Weights of a small transformer language model.
Architecture: learned positions, biases, tied embeddings.
MLP neurons of a small language model. Each row is named by its layer, matrix (up: input weights) and neuron, and shows model dimensions 80-271. Each number is 128 + 32 x the weight over its row's rms, rounded and kept within 0 to 255. Numbers have three digits each.
After each neuron's rows, "fires on" lists the tokens most often at its 100 highest values on Wikipedia text that the model never trained on. A number after a token or word is its count.

L5.up2215:161108118092129125095126116161058076150123053138119135152112127132120135133116068157133135107168066109084115134101136133137180080117100169139106139171136143145101113174138141127191139091117209137121107166108118076143108142145108132109181116050168057103090093135149130174075106153130116110135099155102151162125132142106094108140077107079106144151078176150155163204139108175138128047147172076144070107092093125119129144156153105114106127154098133168141092112168140113112122108143187142107121095094132083112120075051124095096157112119179160119135144091144078140161146135148126179
fires on: "," 29, "." 22, " " 14, ".," 9, ":" 5

L5.up1719:102166068105117110112142078116187194124111092065147102072091141047157097156134125076145083138166147137155191123155093172122147127110079126130098096118114116135105154071089104159072130127095136164102110162111145115105118147132233135120070168150109123097176158131103120131122156107114160076130115175125058125134168109111103105118058128135140176134134100136126103096161147078064075114153106157126152147147096122145177173123119131192094165154084101044129105108143115116115117063150137092114141081118046160121124176121130124118093106118162148152179086145133086134131178103146130156
fires on: " C" 46, " B" 23, " Fl" 4

L5.up246:094121155125097194107082151105094167127133134137098102110057092136179163127148092142160095128142054141113143210144056134123073144120094145155117123177121108101086128142128161122108075119136150073086118107080103115155134088124070089106135113131089126092138086112135121138133148105140111141167101176075104110166120106122172144083095118148149140089208212122103094106069156127159116097140154080135162133109145128106139135115085094126074107106169143132133172059105120143108144169215160193129119131150160125083067078127113124132157124204162125169142117081090087085122140157194140116
fires on: "-" 29, " " 18, " in" 18, " her" 8, " became" 5, " example" 5

L5.up157:078167138136149101144079132087159155088098221159124129160123126166136159134148093110162092105130090116113132177140140107132150113147153093089116126139130184124107125107143161090095125153161175197115117130185098103113106182134122140121124129172144119091086122153161104156097132143130108163165084094138167135135101102108142100147151136150158099120144130153153091127117136102125120136100137147104112140105101131101108133100146122138114136118170198102148186086157105107107098091202093108098143129127147111130168106064127139118095134175131089123183092112116083038104162120156139128
fires on: "," 48, " and" 10, " then" 6, ")," 4

L5.up1880:136162145089165115141175176115171237136169154139116188136170117086140164161136138118155084125138117106152067131133173153123119067086053132101099142188169174152165154138126120103115113144120172156145131110122084107122118094124159111086154092039079068150157106121127094097111123150112128165110076127117075113075107121141152136141112120137165120189157110140170147134116085125125158135122150129125112087083172111140076124088140098112143137099111166187111103097175096152086106098126107081121120063153207148141124119145116148150167146093135058111120072082187131090128108087139190131
fires on: " |\n" 88, ")" 9

L5.up80:140164117187137128059100154042092205142121108203049163072078118091148132125121130112151123176124145120106118144116113153156088135131079117129149135093084100129131148131186188093095085124124120155131166108062184157107135100204109096140089144136190166138097175169145156127130131171185101172134067157147139148110104138165193104091130065130116123168147131084135167133163112149171149132109161132138080165128122149052120145180105178146163122136168159048125158054172134138165158072168119153154124128174144200118125112140130161122090097119121154141100157110156131158111100120148099184
fires on: " G" 20, " S" 14, " L" 11, " D" 8, " T" 6, " E" 5

L5.up2583:122118126123139158113120121150153213132123110119147169147106119109142106102114102177145152138104108088129064146099120116179149066176114111078125096135112143095131165103168064130140149126099140158147081097155173125146172182136163099064114131186102123116092116111100146146125104157147110083049135137086061059132106160190105096127117134103130106136181144128143190147137147110142073064143175143124125119144139167169131156134146086182181090177161125123180125157164082148112147117180141142128133104125141122105153085114127109131139095096107149131115109131175143132137158142123108143
fires on: "," 49, " of" 26, " &" 7, " to" 5

L5.up549:148173145151187149141101109125132133121150011146157128129108120093103153128086088114132140143094153192131117180133128151152177107151067154159109156136146148157130110185105138135089091138082126049167147163125105086112120145154114096074078102068067117149137109179110125172153165202151109102163141155092086088130176177077122132158113111160113196167120102171097089126200083141118115089151139073120054119137147170116170132121155141125166196097160132126119114139175124113155117175112082090126193090164216137174126098133140128119091117084152149202106094147146120104172096138192159128
fires on: " V" 54, " be" 13, " d" 5

L5.up1722:131138175123088092125126060097152109120162129144106099129160105062139152150228125047146124164165128110175095120114166151117148124137139140154125103112093085071127147133168103122129119173154159095114129151119100184090122136112087122138096106145077129080147158104057123124136122180131139117139122171139133148085074107072153048140119102128122154117111132090075154111121129157096113095109111114170132108171146196077144163126125166152174146116070097135200165125130095134084172110081163111129094170138166132192107114192106171140137134133148123093110187147114088119134089124112162168
fires on: " and" 20, "," 19, " as" 17, " to" 13

L5.up1316:135111116157129134109141135127077149139147132082178102159123171047150207119149216082147088096101157144126102094133109079172149096120127156105138176136098150115180097147161178206098126173144137076102162140123133123128136095111172160153096177194184149113152081174140059107127039127152110156126124102077078067122087116151114122055104088089089110195106177111161070130137175204090127114157141151173156134099144132099125117123084087136145153167138100165093080148127129137169111171104085164130172122099110115151151090127101084140122122105170133116139148076101093123142096052181160156
fires on: " M" 66

L5.up41:071110137081125153166131134061167150160060173069130119103110162101134214135134134093093118115161096056173194148163102119097086143090196142159086117150077120167094102114132113138178142147102133107075116076095137099122055095125122105123150118108166082185127130107178132149170142133130068162146120151078110111169112168093160067102067082098173146088145105126098065125089151127121176106106135170159107086067134150108172103144107156132126161108127147127067087066109148111129131144142133147135195119122165128137154077182104139160137162103123118098084157089147153061124160151139148092
fires on: " " 30, " in" 9, " to" 7, " as" 6, ")" 6

L5.up19:162152140111158126172098152169084164180114095061117103107089104107112126122147116107138081146161149081213088085150176159123087146146122116078091102109120118103120147145139156102120123096146092113131146090084126161114114156108087125168130143123136151117071142208143100192152135128102147138082167124199119142206115143101158132132157113159184131085166113094132098157085158081104111077095183143171105160106124124167121162106142105123160154171138185122157165160157127186089073160079095131135126093110133182103147087091090140126135135169093149085125172162032144163202124120141111126
fires on: "," 37, " to" 28, " and" 17, " by" 8

L5.up1006:123090097147183110131176135149124128071160119204148094129108142112126157096126084097083126101176103065141201139118180067163145108146113109083173133133100148146066166148129165154128133134064152100148076163167108088148151150136132132068146157119163125178146137111157062157110134119136133138136091185095137140150118194139131092125152125124145079076141146141151108083120129127108122083064139129068183117044097133177069163064103136113106147096155126118114167099126076133098147110147098145141111173188189127130122103043134151125153194191161169106176143134113103077115138160110090139
fires on: "," 68, ")," 7, " –" 4, "\"," 4

L5.up32:121155134163136103125144142141123112145141163099111146133155142175011153120167115136145095112145092146094089122062106089077134134105158137128122158130160111089129122185143118098098145120082148103110181058161196112110082133091129055158104119117120101145113120148106143142067155150064088167106161118101162107133128166150118136145142052140180146123145111109157088088148139201144110154103088153155159158088140120140146174112089132146165160189146100131153122199156142133089128139132165124108196057091105132158128080138095106137119166138210131092074117089163195094178133130106123162
fires on: ":" 18, " and" 18, "i" 10, "," 6, "." 6, " by" 5

L5.up1486:153132085104164129107129147106066154166140115117118145074105133057104153138159052111129100081132134121117152107122149178177201139122073146117125034181115109101159191102158177061113138131097146103138152126106172144143141078036198126030080168155123156129163120172179122161096105114085094079145075136161081140112105088136149160121128159115160100153158114121175107099155049128191133159129079182139129156189133212133135142167154116144119123091126100154148129166164125181074124152154119151137119091174082061116163156139153103118152122126153111119121096121120097144106113089093100128
fires on: " C" 27, " B" 13, " A" 8, " M" 6

L5.up2691:106098137114158082142147143163097194078065168151126107094173074158114117137139098091160145110102087132057161091152075072083140097166075105069103075129152168091149181072148166125125158158150120137075098086097084113098146181097142063121068125173097124143157122121154159160124155158128140126136160077143138135129121202149129109134173059172083097114106112087136131110108092113166168113151116098165040088096103167111123170097103088087163160119157110146155104181136150176145196166115097145129096142145115076114116090146077122115143101132079090155112194083127130129137112134132097120
fires on: " |\n" 34, " of" 31, " other" 4

L5.up2723:200136068067161126110109134101134182118206085130141116106125096121187100073098098126089130119144161091120164138143130159106127079132115118072137173164119086128083087135113129135106093157079109133122122110122140100134131165113133083132105157097093106141163096136154146199121095124123149093159085154095131147164176111146153087132149125125153141191148101142140136077114110171162151124103080091153169137172172105214115147151064164214121108129083158128114133082156140073159111096155120203113085099123180149085106125153136135141117117103073106129132136100129100102180076096160144138
fires on: " " 33, "." 17, " south" 5, " in" 4, " a" 4, " part" 4

L5.up924:158160115082102075135165124220120139147124114114178122075153102124129068189137121113126154122190105103168095130133132142082154128127101088111102116156123187013091168144142090108110117080081137078184159129133144066079121165173104139076133080077114033141081121093112154164108094145134106096124160177108074171183157151131115103136138158112147110156120126145134133149148166178090068054133127150148155115079146061166125132140117168131135153164116195133166142110138075172085110112119113075129062160131127108143085118102157086156155094175145131095166110147138124069149114115146058108
fires on: "," 40, " and" 26

L5.up774:137072155177158080136134166094129085121187081140127144143154087135106077133120101160157138089132159117106072071145125104143141098189112061148162105134163188100162154092151176144080118176109194121129133116119131136171111153127125108147166120175145175121098160145136151147160169158142116096162175067185110116207110096147116116109134106162146076078212160139126153100098026122124096117173126141091138074111097108155148115143173156146060083211117153097156164097153140089096135113188142127173117081198123177181111139169143157080110112143131102101103121135103153153121116176056099092
fires on: "–" 30, " (" 16, "===" 15, "." 13, " \"" 8, "/" 7

L5.up1793:124134138128182146118141171200086139096109097101182162159096146114131090081164153118177085142116120138127121082104152094129157111101107110110157133125141178073135145152135154138067114145137162137167069099118147108131177193139170139061124136064191097139146161117174098122115125150094161120107046158097144130130106135146139082114158122114059143115114142172130112176106087175080121107084101097130108157110147069109070106154109162165174118179140171102111138042115109172113109131164156164121084116149128108190155109128088141077095064139127195141119173081111114088072143087040129125
fires on: " of" 19, " in" 12, " and" 12, " to" 11, " " 5

L5.up872:151165139114118155137177097133121139104165150137115200111104194199140119145120116180156104125116151079128129109119118118157146077143117142138097129126058164218140129112162157111158125103126128091080169104126057165092126108121181104176140142116123148098098109144123171136044152142168136132149052118103148150107128130098154088151119128111139160137189158178100074134151068093130178082062147162118131149074121117149153158069102176167130175158141155097099126111116132154108093143121145162152149074128089104113126122119101195174112097117118093076081079094113154121093139154166136114
fires on: "\n" 27, ")\n" 18, " |\n" 14, " |" 6, " (" 4, " place" 4

L5.up1856:108062111150163145127136191141077154074137111149101126139151143157129120168130153132119114133122141119071128129079130090169139130092091105117142047089184068062092145082222189162089125183126126129159133125144152147119129079079153100081053133123179121109194141147163108120151117207126114095141122140131151092168163118164106139110097047163118091118146106090117107068136091147158124148116154147127092152068107106114092129164166174148118106150154137116196114157108126147151083077136101126113097159067091147088193086102121141143089159060127141115093235146130148143128088159189126116
fires on: " T" 34, " M" 17, " L" 14, " G" 8, " J" 4

L5.up2:152145077143081162059147145146099136091121135160112116152100097117096147123128119138086131094193163150168132174108121154117097091147116120097145132137172168086115133138118106124192071077136141176166145122106112123148191182177158129158123173156075140132139139114158092090152087107111158113146098116123133156120125169107126117156056122171180125119054098144134055125118119091091131186132113124105089107118134101136074137046188084113078167155119126110140138193137110157117064167067147150156132139151083210144114122127124152061158088073103128129118166088089146167147162102106104165
fires on: "," 40, " the" 9, " by" 7, " is" 6

L5.up1032:106128142149149126123117091084081165123103134161151091115117132150150130129132148104185129142137074129015147097102148177135089094161134118123168120148113164191082162100137119164088106086130139139186179172086214165136149084134089127098149096088114148059060122176121144105081118165154130139126113174082149159158120201162147159120108113172128127103155114135105110168102092207151148081124138136133158076060162114100081105143070094126098041129145118124161102080159137152121139138130085171145086147109152101100175128168103131136152169160160160104148086121184075098169133093222115175
fires on: " " 30, " |" 27, " |\n" 11, " be" 8, " and" 8, " was" 5

L5.up783:171116069127163087125094121098159139149126154102148077096150147158116130117131109164163115128082165133135103143119107154145109075163127128127140162108121105106174179088153113118165078199135120117176172171138075144149158153143159145090141122089129101099121132178091094063134163153137124154090158105178041144104156097147158125155114124185111106125083117128193085117122128147139112113129100101078143104104145149127077079113122105143106177181155111071138161120121159118067147184128155167176197134136185135163129095140091120115142090123075059082156126092188101130110109116178075146
fires on: " the" 28, "\n" 19, " |\n" 10, "at" 7, " " 6

L5.up2924:107134124145115099109141145156125141115133091174085114083099046169122131148138155151106076126098106101127079159105097099119134093133102093102146088145217129128167076117113103134147129120143118092121113148123122163156137140115115060134079139087156118149158140155123128105123170163106208164125114060166127117088114115115095059145138071131121108143154125134099139112134124116130123139104134102089124111172023104121141129092099120080209102175157061108141143159117115109150135128157190113147143151127052144088143076078155134137163077054079146113147174124189109113137180137096074129
fires on: " of" 36, " in" 11, " two" 8

L5.up2832:154167118163157148223137116095134116128117065149141138072027155118128188123156107189118134126093146199088142159102176147127094146087149136126169127079067057140148119133111069142130136134092136111119111105136091169162105165101137101108147035143103128144183098152153129176160078125079115126172133217143103084116103107143117147101093157130121086165129118167091127120079173103186112093102174162179104112096102124179098081198078130132132161137164141112077135108072129151091144127094138142119129131140149071091084127116102092143102169170142071129126156194098154120150166162166098118
fires on: "," 50, " " 29, "." 7

L5.up104:053111163135179155133097050119101122085171121131181061138156134146080128164168172124154109070169085162122146116103086099124143136144146162098143132097131122160173168124128177145114115167135085179118079146046151136154093123046110113104088073154153123094124069117143179165193088077100146140124143175092141116069157145096133123139102104181174098172142117102092126147178131164226147077111096145175089140138116141088111108108057130053075116111142118110112168136154141074112080143146137114123160120118129089161177121104145141091179125137125147099148169082090108153069105118142121139
fires on: " M" 60, " m" 19, "M" 14

L5.up2732:144126110122169140160105117126113095157094176095106058134171150123134135109103147097182086124113089164070114198124147136069151171129185133148141149070135076202152119163130129118184118152147121113152085154145105147131161124139108135158070069128195101109127131096102136152123087124186216162095132140155117137114086073045081072138110151162073117106113205129124151159174170102186150160184106116136158177170091093123085069154130123165137120181106119163183126153147068112097156184114129126072160079119126113135125163177128151114115114136129151184130178122077057162140123119140119153
fires on: " " 42, " by" 13, " the" 9, " work" 4

L5.up1042:139110082064055130141141081121145090169160175148068132090080094075138165112125135116118077121111118137199171097115092143100146114127129126118103096119127116111126146179100100151125102154160110142153135166141133169100172118136128115183120087091170146195143186097199097159123153148068116082123106138147155176133090109166098111121101188128106156143147105103154099128121139142119151126099118159077125084123126140103145194084172090151182145060166162151134130125029083124133095125172135131112140094147187112162150116089184123161176086088116176154124078124220094128138132098094087102
fires on: "," 50, " and" 6, " of" 5

L5.up97:104115096177132108121115121152143185114121117134103116104153119135132125223066182138175100162194123118155134119106135157114116114169118155092117124095118084038153196163156057093065103156019123125110109136143116149165130131170099130132130112146120087115151176151146076122120152093127114122162183132141092190153141131099115074190102125147125088196128154165182086103092080128125114120150103065140086110162117078123133184136100175144199136173127160153166151091121131112118132106132145156125121121147176173114137131101061130204078070134148115106075141108083163167145153177148099170
fires on: ";" 21, "," 16, ":" 16, " and" 11, " is" 5

L5.up1365:148126129070127124067102147180120142148064104194155153066100095127118168136103087125180160106142094132153133133101133126152069087067166084122199186111147146158122108138105180121141119001132143155150161112149147163132195100152086093177114117086170146116098158124159138167105132125154167136157071154154109131137066100069094162139084119104132185077156120085178099147139108155140092161159181124165124112141097107137107145171131127135122115082136104132131108113171148129156099130102107166096042122203100182106095181160136101132141088118165134159125129125159095130074132202104148104
fires on: "," 61, "ommissioned" 9

L5.up2351:133166113133148112149153140117124115125126155162132137135156136086155100062141138066141132130133111125111134105151150080123126085103127108139122191162163174078122169106209083144108188116124135131150187134138148157148147144137100086155147162120092125174148127138098052143104110168093114166060141131158140142090162128167087062143092091166124104097180125122142143123128132118086113149102169083097143139168138132133159133055145100114147142117120074104159161093109079183125215117125171090099172133085127114121177141129133128173097148140066145090128119118112146140139076083088124145
fires on: "," 18, " to" 18, " as" 9, " on" 6, ":" 6, " studied" 4

L5.up1686:182150135157155071120081123139131157108150115100133125135122095161109101114103112157121168083148134130142150176062096140091155145134072149172133056113126128123127096167166249112165118151163145075081114119118150067131137125121120175139103144100170075133169145158112134129123112140139153149107129172083122096123208158144136071107087140150128123110106092063162181109101090144088086170155134203156186153097069173119093117123158168146124100148170081048131192108134101125113164122112099140113129107157133105126107099151098165203196116137175091073102119142055144127075105138125065134
fires on: "y" 17, " Y" 13, "d" 10, "R" 8, " up" 7, " J" 4

L5.up1742:104167120118141146142142108062156135120111144100134094140036182154128122194103097115053112113133164100115100125155118125079198106094126123153119154146131173163100111099119082149187117166131183138142135142111096141063144129147178133096090114093156108142162132080073122151145114110101136119106136123109115147130124130119111093200157157193117085150142198121154086154106107193169129120146131127085108171145198079083152091137169086087125137167149132152181114096136148084109130101113150153132126136204180154086150132177168116174128145157125073151183126176076106138128124142144124093
fires on: " " 50, " (" 30, " which" 6

L5.up1595:152135125143148146137139148098157146151128147172151112076157026121129108162177089160093157171156191091155116122117119145148170132154152151088093113089116129139109108095094141103107068090113148136183180181130120120160096127125065144149179055154103115118197160108166103086140187115124186078128159107142109116137154112107149165148137113119153128150088145057118086093057099111127070158098119162124084094112146169209093191093123112158110153146161105175129151162147118117144117122188171160129127071145146166157118096109147120074126132088092104121171078129167094168150105110092114168
fires on: "," 50, "." 10, " to" 6, " has" 4

L5.up1840:107095163140094089063182125156130082152129171149085142131103134112139120143131044179177096153153116148176104130149138121140105180137128154196141083140102144124120139143121137108144143091155117126174148145107148119119169141127151234148139095113128081160140145131114136090193175122077140120155207106136105138084232109121152120109076157155077100117108138101171108122072107085150095119157120181149096102140193142066112162080060152086125114088108160100099125119106166118171134168183183212094091047141108140148077122165107108138124157111145125170118155151136132170169105105078183165
fires on: "." 16, "\n\n" 12, " and" 12, " to" 7, " but" 4

L5.up697:137154140099127122106133057104145140155136149088074130131064203083114149121141135117134145134199196132121151086091121172155098089148151089146137131132131149066132160104155095127148118105103148160196117089124124162102075142096151042115163070099106138103121145178112074191105118153121169082169083177149196100162150111163099139142109115147085080130177089097189157140133145116137121182183126122071095146084115144118112119141170099138134151107097163114127172125144160226114142119158107169169102143161143105129118072128140176113084119130109149142047160095157088113090132163148125144
fires on: " N" 24, " G" 20, " S" 17, " " 6, " that" 5, "," 4

L5.up202:143137089090127113126144186155126118106182120114050175146144110108121086151109130150071109155043136204108074126102165147091160119136182129167091145086189085127166154124187121091094123164087188177129146124100184140126154130122150156103165176095114099108136170109138131117189075112118119106129079166126130181168154159117104083150103161133142114124147081181128100128081144169139142109115132181189082185192117061100151184118158182090124150125156167094112103111065084124111192169081101102136149130142174089075134073117111077085129187149199135131092120139138099167069100193189139130
fires on: " the" 33, " in" 16, " of" 9, " studied" 6, " American" 4

L5.up1815:168132166114175174130226130157110145132131140161146117148117160057082197162143161151152151120161136101125116161150128096141099131121133171149150143137155119127129137158164128098135115097142149122133127088177137167163151108136154100113153185070106162120133170080106109174111167153128136181128115165128145155156155137128097144147160131106113088171173074162187120103085161149161041139156071075115193143145109131160158138101080144144211113167128121162154157105102116174067126125186148172076085099173113138082116129133122133096161171167085082110128114155165105165095123151167106143
fires on: " and" 44, "," 42, " &" 6

L5.up2226:182150107158130114107177142162070122163113105141161134111107167092084187127104114131131152177136138130158147062131105140055111119110112162129149138184087103166141128145148181129141117112208171145143119089152146115180065106089124110105149085130085113138127081188172121153075126169129079103149121131173081100122107177127162143113075103172131201176148069159065154153027127178099162121148081152099142137130149109141116123205187163166189168082168174086103106153128106133123148165154118159152187108134135149117127059081118067190100160127077176055107136191139187122103125139147078147
fires on: " " 56, " |\n" 8, "–" 5, "-" 4, "," 4

L5.up1471:129145075130147115096112108140136066090157088119153058082067163147082124088147091085167161090158086169166134110163156124057117161187116103158127152123129164078064141094113126139098160171150164175167187098149103098118176178125174189124131135151123080089104149123139169155159142155102121104106162100116139207137134037126069107106084102136147104140182196129129157136083114191131077104070137103135194175135073118148161142204131145141127123154152132088171111093101116078119108112134129054146167095126147175117098102121101120148117099109129129152148135100182141087123096129127140139
fires on: " \"" 66, "===" 9, " (" 5, " a" 5, " :" 5

L5.up823:109177121095112169176127162122176164143153078059110149112116166134130121110138092142150127101102158144111156121125118089145127100164160124166162156152174136135105187057185161072116136135136089168160142095156132185115135170061175086119065096131125107155083178143136125149122097132065139140096071065110093119172128133118160092134156053136208176177104143086167161122147048126182129189087124106081115087121136085116081154100127132186121127070116125101138145145111129103170059096105136148057100162184173170144134155167128097142098171128106132148143120156122136155133082109123162148
fires on: " who" 19, " which" 16, " t" 9, " " 9, " ex" 4, "200" 4

L5.up739:147087186146149129135104152191141125108079163124117190059134127112128181182079098087117122124124123210096156119121140097105084098112137105123147093132147174087181125149122121209117118090142133177133155129162111096146145083096162128168153162130097069111167125102133147099154149146148137120109120107097114120171105161099064143171124170132089123132111157114109111108105133122126087068071106161113140144148097141124109122144067177154179120120096123155103101173201102076116148139176126119073162123136160128115127128140085080086123092135148140142124095169183126154071186200200152149
fires on: " in" 31, " of" 10, " De" 7, " " 7, "–" 6, " –" 5

L5.up954:170112217112128149137183118169132127099141134160143106113093137143090101149146071153109085133151102095079149113148108127147136077128086070198135084085159128090129120114151149108154107101150219156096157105161145106144093124137117127113138122216121079143130126121112182070082087128109106168100142113107160144158126128164079128155157196113144170182193137137117124117110118210139105085162156169083154165170084071113117183086099114136153134185090161123128137105135083093090168137209152142117093164094146145152172139145153103175160157145183122112204165105114096135170141077124147161
fires on: " and" 32, "," 30, "h" 5, "he" 4, "re" 4

L5.up2171:139104151080175127126143127093129159167185166169112092075107185069169147120119121147075135120127128164139147122113116109124149155100090140158136111101101136152143135193157163066113132147153138094113152142148128153140138127106094096074068132108170089135145104108092115070148125134163164163118110174176170095099127061169097139158172179131127158182093090083191140070104096179033111085147098123103132147167065144188126105153113161155087147146145192157185127093108016084118129155155168145132091180133184162143207122145093174128116126159124096149131117106127126138128094177163153135
fires on: " as" 32, " and" 11, " \"" 5, " with" 4, " the" 4

L5.up1551:126076125087114112129155126095090127130162118132139179115101108123137051154114135092150161155186123101096149148147169080060159164119101150107036170133121136159133094145160129134163099158130154094062112168151122126152132108141098157119116057118154119103107092100135151077164116165081079122069085122105187084160138128132168112085114146160182153143208156126096172123123072170123133150090132081125148139175135112073131190081155139099129117173132139121113081145112123076165110148143166186089147119111160194111162118163156104144153115109135101096159123177092079102149134151160133089
fires on: " " 40, "–" 7, "y" 4

L5.up668:118104139134078099162164116079165146133161077169103196098129149150093104106136098157074151125103175054091111146171153123115162158110157154091161102120131155105127188147133139165155113163108099180120198136114068160068128045131149104063124132108108149103225138124137167186151147118095071150155136103113163115172144142089149117135146081188110130092161135091150120120125122173194137092135097130123111079124184104133078151106128092195136104165153147124093158172107140208120174177083172078146142149139151145091060162112124157148093107130130129131125099224145140149118175135108121109
fires on: " " 33, " |\n" 10, " Notes" 8, "inations" 4, "s" 4

L5.up1415:169141130173105183160140099099066145133102162095142097122172124157101082054109225087116166084139119128114165138146104129109091090138136076137091070157106096101131146102183098137143184117159128156125080093134116150146112107173118126119194191095136112161192166100146067158144105172128131193105126171184070118146133088134124111116087160121141125154213065139085149087113139130164099099156058147151127143151123133068105175139086145191094146181169116176123120178152137144205089158166063083092169105123150140155143099075130076128093166125083114149133133146117120108140148112123093166
fires on: " " 52, " of" 5, " least" 5, " |" 4

L5.up2198:126114090121125140102146131116149162090250140174202093153140158105154135109152184083112141203187163099160106128111145162099122164124158139157075127097134146123074131121105106121136186148158133177104085146132191158169126126162096137123203129163180087095133137057145179191105075156131126157172197187098126150131148128154165159085113181161085110097113130118111161108079121119072139131149124122114146117152152139142095153134153116187121139065092152103136096099125114139125110123175145114077118068117150130053152074126107103072097166150152092103078100137123143159102160129133100191
fires on: " |" 34, " " 29

L5.up491:138120096122132137106157104115092152119154113109172128152057113136167105153109096160152156159110144128179121180170155123105117126172114118147119113079093114089134178136145145086142121067106125209107080127170170086073127125059101136129126146186084084098085088095186177161172116176122128171109104172102105133110192144164128153154092159138110114149148142132170112160089126078110120089152087115167133118141137122066101056108063146151128107102127154144179132134103148111105136101110161151125107097114111110173165115124130152105123103174069137093113143131133173187121151167099168201
fires on: " |" 40, ";" 13, " and" 9, " won" 5, " to" 4, "202" 4

L5.up1901:155163155102125053109076108099092127102140147058126144129132152070144127122114142142143126089142121110151129097130105129110112131149088186149110189095189119194088131135117161049123108152190114144149136168061187121089155189119186111140086088095155110142097112167071156169099188092141192117142164092142092128149152125131136120097051130134155172163193125131163137059133086092138158079106085181215080097134082153149171160149124180147150154155173084137094077128141115135143103129164110129124171147102129127056134106164063121115153154145145116177132154155153142085054127093137129107
fires on: " B" 27, " K" 12, " G" 11, " H" 8, " V" 5, " X" 4

L5.up743:131139108162213118154109166096155188114079074107101142123139161162134120123158182160117149115124191179162155175087110141127117116116136183113097124112153185117101132139145147122089113098133098166111150081109164117039075223117149098081115139122160130167115085135143112104137153132123102124174130129127114189098171110093121092150118093114113190123147119137142149091152105099110154157106142075136158197138126092161113169150179107183099104131159119093097169182163149087128108149146091107098077142149148141121123099143138101113155141148104164119097104135111144157147131159086043148
fires on: " B" 18, " Y" 16, " X" 15, " G" 11, " J" 4

L5.up2910:125099135142146071089118126126142154141114159117127109135130120098116118111169171171106111151151098181115122103151070106155141124087110144087117132103122122130162098080097110125121125121084173099126119177122202165127113127127132115124149098079121095125144127107135144165088110113099101133103121204133108160197169149218103078081139072142119157146117142137113083106170112121179186074111078087156167158136075155174159110121147103098144070146103099158088119127157156139122122078122110140126139188117164168103119066128130185139146108116104172101106084115160110106150058154126170167
fires on: "B" 16, " been" 9, "C" 7, " is" 7, " be" 6, " was" 5

L5.up2547:117156144126184060120130220086123135077109176136137140147057170147066143099125093152135201095141064113098108073096109056164108159157150098136089046188137156142146151133169142096111111178170135122194206079117111142127109124135172122152139118122165105139179134098122203141156157108114111115122079157120102164186159140116118156106172113172132104136107158180136115076088144135143167145150152172105122085159172109160147139130112052139138119120102153095122116175094129207061047083127125146140180140102180096111134114113167123146095120090143148123110089128174149123063039160134101113
fires on: "." 32, " al" 9, ":" 9, "'s" 5, "100" 4, " " 4

L5.up1130:078126108149126113062135106161073131065134101145094104092116158131161055127103145089134066101167116075118143110084144148054116105175149145098156160139127146141162138102113089109094107101151077120081126151131118115172118150126123095116117115100143105135105129205124154114117143117086118097170111146107134128148125143154098128117129114164145092176130072122158134131079141154180190125129060130130167142151146119136150114095140124142146122130136126106123099120068155141132136110158085155145143085047119142133162105092058126098156144165107106155172116141146143157170191161136115198
fires on: "0" 18, ";" 11, "8" 11, " a" 10, " " 9, "7" 8

L5.up1273:146150133144124126109128128107087140159166143138159106046085149116113083112180198137097146143167135109118097078165093177074112130157133068174147090146092149123149108112154104194136187129133115098167138111126153179099127124100078106189073182112159162068095123120097070163140196132176103136165111101114121075065057108098050130159135111169132073142138144141142129085085108158134148059128128201092125145171103127076116100064119137150139155117157110129113162132091129146141088116167108154101113157178185160170209103166133094099119140089118140114086124078106141096125117153103141205
fires on: " H" 22, " L" 18, " l" 15, " D" 14, "h" 4, "l" 4

L5.up611:136071112152125152134138077133157121080132109109138151158147104114178131128108177083186088079109041092117140100125066145103143202172105208107149132122132106166176192108147110135128128093184108075102166097057143098100141123126061066126150187140096156130132136073160123156131132170059131157123162104084137125169151163088134125134158180120090179199122124172146136142124153126152183107106090111114149152065161134128085082095119104063126144126123091092126127105128073116140158131096172172127102107135152105093119149094186158112173085075115147200145116121096157102125120164144130085
fires on: "." 40, " two" 9, " three" 9, " four" 6, " and" 4, ";" 4

L5.up1871:177112142066115179120172088128153114179154105120123146150095161092181073122103168097087140126136154148132149159160101133152118094156118104126114136165135202113155127144175146136161134164053115199101122169171131095120157183134123135130121165171147070116207142093143120124061123099130095131095112086104142147159121119162164130123116162061141185140115138123135144180087105093152115155127048132194119144116115127121093112117147133162121103096099117159182148180132089136139140037103103152117073099122122213091136103172116097193096076127091107145084121121159114139089098158100098132
fires on: " not" 23, "200" 15, " other" 7, " " 5, " third" 4, "100" 4